Part of a small language model's weights: 6 heads of 32, attention and MLP in parallel.
MLP neurons of a small language model. Each row is named by its layer, matrix (up: input weights; down: output weights) and neuron, and shows model dimensions 16-79. Each number is 128 + 24 x the weight over its row's rms, rounded and kept within 0 to 255.
Before each neuron's rows, "fires on" lists the tokens most often at its 100 highest values on Wikipedia text that the model never trained on.

fires on: "ing", "ed", "an"
L4.up705 [122 104 150 139 121 133 124 144 105 124 129  91 101 136 136 132 137 139  54 118  88 127 112  93  75 106 131 127 155 151 159 123  82 112 109  95 149 181 135 112 163 123  96  91 102 139 171 118 109 164 135 164 110 103 131 138 140 121 121 159 126 120 143 126]
L4.down705 [142 161 160 114  98 146 110 126 139 119 129  91 135 145 105 163 127 143 128 155 147  66 141 125 144 138 114 119 143 202  86 122 170 143 129 111 131 150  77  76 150 153 126 143 112  93 117 191  84 122 119 162 151 117 157 136 178 103 109  98 114 118  95 161]

fires on: "ent", "ra", "or", "ta", "ue"
L4.up545 [156 165  92 122 136 118 126 135  87  99 127  79 109 103  99 148 147 179 119 122 134 133 118 126 138 138  99 104 126 127 142 140 160 119 139 141 161  86 123  97 107  89 128 101 136 154 117 111 132 102  80 155 121 136 131 117 118 126 149 148 109 124 153 137]
L4.down545 [155 108 112 161 117 110 150 140 150 133 108 144 142 143 131 108 119 113 121 138  76 134 166 108  86 161  87 143 150 144 139 117 112 135  97 154 128 134 144 108 127 111 124  95 121 107 123 141 116  91 177 129 115 164 148 149 166 103 109 102 172 130 163 140]

fires on: "il", "ul", "ide", "ut", "ight", "ac"
L4.up383 [136 125 136 119 131  90 119 151 118 149 123 152 115 139 107 107 115 124 150 111 187 186 127 106 130 151 166 134  97 102 135  85 106  94 128 139 129 141 119 130 145 161 155 126  98 107 148 216 146 154 123 152 107 120 106 113 135 131  66 128 147 102 115 112]
L4.down383 [ 99 104 127 163 141  97 112 129 137  98 181 143 156 131 145 112 152  94 139 132 127 128 153 188 143 170 129 158 127 162 115 175  93 135 118 112 129  93 113 134 118 131  87 107 135 125  91  67 125 118 135 145 124 137 132 125 131 121 115 175 125 161  84 125]

fires on: " over", "t", " on", "ed", "ography"
L3.up348 [125 128 122 114 129  92 138 133 115 117 154 134  99 143 145 127 158 130  95 126 134 120 130 119 100 140 119 160 127 125 155 124 117 138 132 121 135 145 129 119 138 105  90 135 105 114  89 139 114 166 130 119 147 145  64  82 110 131 174 132 136 161 156 127]
L3.down348 [147  80 154 139 123 133 129 112 125 127 124 179 105 105  69  91 133 138 104 139 124 104 111 135 152 105 143 119 113 126 113 151 131 116 122 120 166 109 135 109 140 121 148 136 134 111 172 121 132 135 158 158 110 126 110 154 173 106 107 110 118 150  99 113]

fires on: "o", "al", "od", "et", "ter", "mon"
L4.up176 [134  77 118 144 120  93 128 128 104 175  97 135  95 152 139 136 171 156 141 109 139 116 141 126  61 131 113 156 150 129 158 129 100 107 128 149 153 127 137 143 155 142 113 111 115 160 164 122 117  96 122 123  96 130 133 125 144 134 163 181  70 122  85  94]
L4.down176 [153 126 183 135 135 143  96  99 167 119 125 133 127 158  96 165 114 129 124 115 124  90 104 126 129 113 151 142 137 119 136 165  97 112 114  95 134 114  82 125 135 152 143 133 130 129 159  95 118 150 147 127 118 110 135 103 120 187 172 187 119 120 105 110]

fires on: "u", "-", "n", "z", "e"
L3.up334 [177 119 142 126 111 150 141 137 134 155 158 127 120  92 140 112 118 145 127 179 110 155 130 101 120 102 166 111 114 147 123 198  87 132 119 157 142 155 142 161 108 114 172 125 121 126 162 138 115 148 119 124 123 111 117 114 117 146 122 129 118  90 127  72]
L3.down334 [ 96 110 107 147 135 108 115 118  91 126 110 111 140 146 119 114 133 129 136 137 146  99 115 115 148 137  98 120  84  93 167  76 132 144 100 136 125 112 133 146 117 119  94 154 130 122 165 141 170 117  97 132  97 113 129 120 149  89  89 152 104 153 151 167]

fires on: "un", "18", "den", "u", "au", "20"
L3.up618 [155 150 146 140 106 146 169 122 120 110  91 125 132  94  86 126 120 140 116 162 103 178 112 121 104 150 120 110 122 140 149  98 120  85 141 135 171 131 136 112 104 124 146 104 172 137 132 137 137 122 113 159 133 108 122 158 148 150 128 117 123 162 140 132]
L3.down618 [130  84 127 101  91  94 112 124 158 124 114 150 113 113 159 127 115 162 113  92 127 105 126  85 104 116  84 114 127 169 131 144 134 126  43 148 121 160 169 142 148 160  97 128 112 165  98 134 149 140 147 100  94 142  86  96 177 143 102 119  98 147 140 106]

fires on: "di", "u", "e", "-", "vi"
L4.up321 [195 158 172 129 143 109 166 160 108 113  97 157  99 135  99 123 127 187 107 108 132 101 117 116 141 166 133 124 133 143 117 144 131 116  98 172 123 147 128  77 117 118 167  90 102 147 131 165 111  88 154 153 138 135 153  92 143 136 146 113 112 130 128 106]
L4.down321 [ 75 119  94 145  98 190  98 133  98 122 145 155 157 155 129 102 135  95 141 135 123 149 127 133  95  79 157 131 143 115  89 157 112 122 141 145 122 105 105 177 175 106 111 153 123 126 130 114 128 113 105 149 112 179 108 124 127 117 162 126 157  93 134 117]

fires on: "\n", "–", "ni", "F", " Re"
L3.up215 [153 141 127  95 110 132 117 160 109 118 134 216 112 146 139  89 143 118 103 143 134 145 107 109 134 139 125  82 130 150 145 160  78 128 123 184 107 102 120 137 108 122 118 130 105 152 159 123 131 142 136 149 148 137 120 145  86 108 155 135 121 104 104 100]
L3.down215 [118 100 121 118 179 117 169  66 138 154 121  72 116  96 125 135 142 147 147 155 152 127 158 112 122  97 172 127 175 117 138 116 125 145 109 143 141 122 153 104 133 123 135 170 136 116 164 153 130 134 111 122 125 149 114 121 150  99 111 155 115 128 116  94]

fires on: "ic", "ba", "mon", "pa", "19"
L3.up505 [113 117  92 179 133 148 142 105 146 107 109 128 106  85  96 146 179 195 129 107  96 122 137 132 104 162 122 124 128 119 113 133 121 137 134 112 123 118 129  83 123 179 126 125 120 133 150 113 164 109  80 143 104 114  94 145 127 119 128 171  88 131 122 115]
L3.down505 [113 129 114 123 119 112 153 124 144 110 120 136 104 144 133 143  84 172 104 168 124 133 129 143 125 111 112 173 107 143 136 137 104 162 158 106 154 159 108  91 109 126 105  98 110 150 143 121 163  97 103 113 125 104 119 136  93  84 141 116  94 145  94 117]

fires on: "vi", "u", "i", "y", "ic", "ci"
L4.up202 [127 160 123 150 143 129 112 150  98 142  95 166  77 112  78 151 131 133 113 100 100  96 131 107 115 178 120  98 155 195 137 135 147 162 119 141 128 174 142 124 110  90 126  75 124 138  97 149 110 148 113 136 146 133 145  91 148 142 103 119 153 125 149 112]
L4.down202 [135  94 127 153 141 134 143 126 129 171 133 143 103 127 126  98 113 127 143 151 138 119  87 118 111 102 110 143 139  82 140 148 150 149 138 112 111 125 102 133 131 117 147 186  87 108 147 130 162 152 140  81 106 134 165 144 139 171 146 112 174 137 125  76]

fires on: "ri", "ed", "ra", "18", "ing", "u"
L3.up721 [183 152 101 112 165 153 119 108 133 128  96 129 130 111 131 114 158 172 121 129  94 117 113 136 128 129 101 125 101 129 165 127 172 107 178 167 138 114 154 113 124 115 122 115 197 114 121 185  85 121 115 157 128 101 127 107 130 145 164 178 123 130 100  98]
L3.down721 [122  90 119 125 144 124  95 158 111 146 127 136 131 138 143 155 141 137 120 114 113 108 139  82 152 136 164 112 111 168 117 138  96 155 108 122 145 137 185 122 105 111 115  89 108 143 104 142  89  97 136 101  98 160 126 109 108 121  71 164 161 158 117 124]

fires on: "z", "mmer", "il", "ib", "ir", "ide"
L4.up348 [173 140 134 125 126 157 105 143 120 120 162 102 113 158 139 110 142 165 132 137 143 172 113  83  99 137 154 115 103 153 126  90 106  77 140 115 134 157 134 116  93 118 189 114 112  92 153 122 162 150 102 165 117  72 127 117 100 121 132 151 131 118 100 111]
L4.down348 [140  91  77  90 122 137 108  91 144  99  92 148 139 180 150 133 104 127 134  62 122 108 155 135 126  80 128 136 140 109 125 150 115 133  78 139  99 140 125 132 176 170  94 142 117 167 121 130 103 150 147 145 151 120 110 111 137 110 160 123 144 167 137  97]

fires on: "en", "a", "shire", " order"
L4.up622 [135 148 138  98 142 136 145 151 124 119 139  77  99 141 145 105 125 110 128 140 183 104 130 111 151 132 171 154 119 145 121 168 122  90 126 158 136 141 153 141 144 117 110 104 134 125 171 132 156 100 131 125  93 139 124 127 131  94 134 158 142 116 140 110]
L4.down622 [106 128 108  99 113 123 168  69 118 138 114 186 126 139  98 159 138 132 123 101 117 112 140 105 135 142 131 126 145  94 139 110 136 160 133 102 152 101 127 116 102 160 106 157  97 112 107 125  83 153 123 135 102 118 136 134 120 163 123 119  87 129 152 144]

fires on: " of", "'", "ic", "ation"
L4.up463 [124  62  95 144 132 120 136 149 111  89 187 136 109 155 116  94  92 173  90 123 138  97 146 130 115  99 147  74 148 146  84 119  93 115 123 140 160 152 162 129 108 149 126 110 123 144 126 144 143  73 107 136 149 168  76 135 149 170 120  82 100 119 181 127]
L4.down463 [ 96 110  97 100 120 138 151 138 136 106 116 104 131 123 114 163  88 122 139 154 111 136 162 150 117 154 128  91 124  95 121 137 127 114 152 153 115 155 138 105 130 148  99 159 139 166 192 123 127 173 134 162 160 130 121 124 105 156 159 126 112 148 140 134]

fires on: "el", "as", "com", "ga", "is", "da"
L4.up23 [146 137 109 157 120 131 124 102 115 140 119 107 118  98 110 104 141 133 156 164  91 117 196 148 106 133  95 120 125 107 135 130 100  92 120 173 122 153 174 142 141 131 149 117 129 173 104 175 147 135 121 137 150 120  82 110 116  95 130 150 122 166 134 128]
L4.down23 [106 123 139  96  86  99 120 138  99 142 160 177 114 158 114 152 146 149 153 101 127 140 102 106 141 103 131  96 124 141 139 137 118  92  94  99 135 117 116 103 119 118 129 163 119 129 147 120 148 106 142  87 100  90 136 130 127 174 125 146 138 168  99 107]

fires on: ")", "sh", "h", "ft", " in", "er"
L4.up68 [ 98 135 123 130 179 130 147 110 147 129 103 147 138 109 118 101 125 115 105 107 108 155 110  86 124 116 110 140 165 119 139 134 111 110 156 133 143 118 124 121 156 123 151  99 101 171 108 187  85 140  83 137 136 139 134 134 133 117 130 122  85 115 140  86]
L4.down68 [113 109 155 143 133 101  99 129 122 117 202 151 143 161 129 118 115 136 144 140 142 124 171 124 165  49 148 156 104 159 122 126 109 123 179  85 132 114  89 117 143 147 164 161 131 129 127 101 177 110 170 143 126 107  79 144 112 131 161  81 160 121 138 126]

fires on: "o", "est", "cle", "et", "'"
L4.up276 [139 107 139 123 108 104 124 136  85 104 110 144  78  91 101 115 124 125 130 110  98 113 124 117  83 128 123 107 144 140 149 128 163 119 119 132 129 160 130 118 129 149 137 122 146  66 168 123 108 163 147 155  96  73 121 140  81 188 110 152 102 134  85 138]
L4.down276 [154  82 172 122 129 115 113 132 142 126 158 137 123 107 116 185 147 140 160  87 123 128 128 130 154 112 161 108 102 136 151 168 111 119 118 110 145 138 111 107 143 129 160 150 100 135 113 119 127  74 123 125  82 121 147  73 141 145 120 131 140 139 120  97]

fires on: " Ch", "T", " Sh", "ed", "t", " T"
L4.up558 [116  98 139 140 141 109  99 107 114 140 113 128  85 115 123 104 125 130  61 139 108 121 125 122 109 100 106 151 131 128 168 111 128 135 147 156 122 159 165 160 146 134 145  96 149 158 162 144 132 138 157 154 106 123 119 114  56 129 131 168  48 112  77 135]
L4.down558 [115  76 126 100 139 154 125 125 161 116 150 114 110 148 114 106  72 127 151 130 125 121 118 138 148 141 128 122 134 112 156 136 108  88 141  93 147 127  93 120 180 137 127 130 108 138 121 161 147 115 151 122 142 136 140 120 141 137 141 141  93 120  87 135]

fires on: "rate", "ho", "gra", "bor", "00", "ban"
L3.up265 [173 126  77  95 113 142 142 161 142  71 111  97 115 173 119 150 144 164 143 125  97 124 132 148 117  78 124  90 135 141 102 150 149 135 141 141 135 124 151 149 142 182 105 148 139 127 170 160 118 127 140 133 111 110 143 119 131 116 102 149 100 150 140 149]
L3.down265 [ 85  91 121  95 149 121 121 152 187 126 144 177 168 150 122  98 139 140 154 111 143 124 143  78 135 128 135 113 115 101 158 134 111 105 123 147 148 127  75 137 135 138 147 141 134 146 121 130 172 163 124 106 139 139 128 121 105 134 152  80 141 148 121 151]

fires on: "ar", "fer", "|---|---|", "ig", "ed", "---|---|---|---|"
L4.up159 [131 128 124 101 155 121 107 175  71  91 167 113  74 108 103 150 133 142 102 164  85 138 138 140  80 145 178 178 163 132 128  85 107  86 142 101 174 152 109 109 106 127 117 155 126 165 135 130 115 131 133 115 111 125 128 134 144 126 116 143 121 114  96 138]
L4.down159 [158 138 169 132 105 121 140 102 134 137 120 151 144 132 141  97 155 115 130 143 132  72 126 126 123 131 120 150 125 147 146 118 154 130 147 145  80 115 118 139 164  87 146 137 112  99 130  98 147 126  92 162  80 170 136 149  95 153 146 138 114 101 104 116]